config.yaml
head_dim: 32
activation: "gelu"
norm_place: "pre"
qk_norm: false
tie_embeddings: false
parallel_block: false
lr: 0.00457
MLP neurons of a small language model. Each row is named by its layer, matrix (up: input weights) and neuron, and shows model dimensions 80-143. Each number is 50 + 15 x the weight over its row's rms, rounded and kept within 0 to 99.
After each neuron's rows, "fires on" lists the tokens most often at its 100 highest values on Wikipedia text that the model never trained on. A number after a token or word is its count.

L3.up404:61 54 38 44 48 48 20 38 45 48 64 42 37 28 39 71 67 76 69 64 47 51 48 30 59 71 30 34 86 28 52 66 47 81 76 53 59 46 52 54 60 47 37 29 63 84 30 67 61 17 45 53 49 53 76 61 32 42 74 57 39 47 62 40
fires on: "ic" 27, "ac" 9, " ab" 8, "u" 5, "ist" 5, "ical" 4

L3.up408:45 37 65 66 35 40 54 34 59 53 71 42 55 22 83 14 33 47 52 58 62 57 34 34 41 55 30 43 29 50 43 73 57 41 72 36 60 46 20 33 50 47 45 54 36 30 23 48 37 58 30 67 37 38 35 42 76 34 51 69 19 68 50 70
fires on: "c" 20, " d" 9, "-c" 7, " Form" 5, "ight" 5, "istics" 4

L3.up180:33 37 30 62 37 34 33 64 59 49 61 36 63 42 59 44 63 42 71 21 64 48 42 51 46 58 51 45 49 64 68 27 56 66 25 65 54 78 25 57 41 58 44 44 30 43 40 28 16 81 53 71 23 69 50 30 28 41 55 67 23 57 51 65
fires on: "′" 23, "ic" 16, "″W" 5, "ical" 4, " never" 4

L3.up17:69 59 72 41 54 31 68 56 56 36 52 60 46 54 18 61 60 58 55 63 27 48 67 68 77 38 29 60 55 55 75 55 57 49 40 73 26 65 41 76 56 35 28 64 35 70 56 55 37 26 44 61 35 34 48 67 54 62 60 35 44 68 59 38
fires on: "-" 62, "/" 11, " comp" 7, "eter" 4

L6.up316:74 55 52 42 63 33 63 43 39 52 72 55 55 33 45 75 24 55 35 54 58 44 46 54 50 47 35 53 42 20 37 07 45 40 71 49 68 57 42 50 76 66 43 42 37 70 66 83 63 49 33 10 47 57 53 65 39 50 34 55 58 58 46 06
fires on: " for" 26, " announced" 10, "ered" 7, "ed" 7, "ized" 6, "red" 5

L6.up343:59 46 51 40 32 51 43 21 58 44 51 46 37 58 47 28 23 53 48 55 59 70 51 31 52 51 48 47 33 52 66 50 42 36 66 39 69 38 46 45 36 41 35 47 42 63 38 63 50 45 39 81 44 56 29 54 47 70 61 54 46 35 69 55
fires on: "ed" 43, " led" 8, "ited" 6, " init" 6, "ated" 4, "ted" 4

L3.up457:75 42 27 64 68 73 62 45 37 40 40 60 84 38 65 46 77 56 57 45 56 62 60 43 34 91 40 39 44 48 59 53 85 68 50 46 41 69 55 43 20 34 33 44 46 57 55 53 37 42 58 32 49 29 33 53 58 39 56 71 64 69 72 38
fires on: "ab" 29, " place" 21, "\"" 10, "h" 8

L3.up220:20 59 62 33 44 28 38 40 55 64 45 27 69 52 58 54 73 41 50 70 61 42 18 63 59 49 63 67 56 58 27 72 41 54 50 32 58 50 65 36 02 54 47 53 32 41 74 19 52 57 78 51 88 43 37 52 76 38 68 59 53 65 57 54
fires on: " In" 13, "or" 11, "\\" 8, " Genus" 7, " co" 7, "rans" 5

L3.up219:34 53 42 51 48 46 82 29 40 60 37 34 31 49 52 46 45 39 49 49 46 32 40 40 60 55 64 39 52 68 52 17 50 32 52 66 62 69 54 38 71 73 35 37 62 38 45 49 55 78 19 49 37 33 58 45 48 25 58 34 57 46 75 56
fires on: "." 17, " where" 9, "==" 8, "|" 7, " No" 6, " that" 5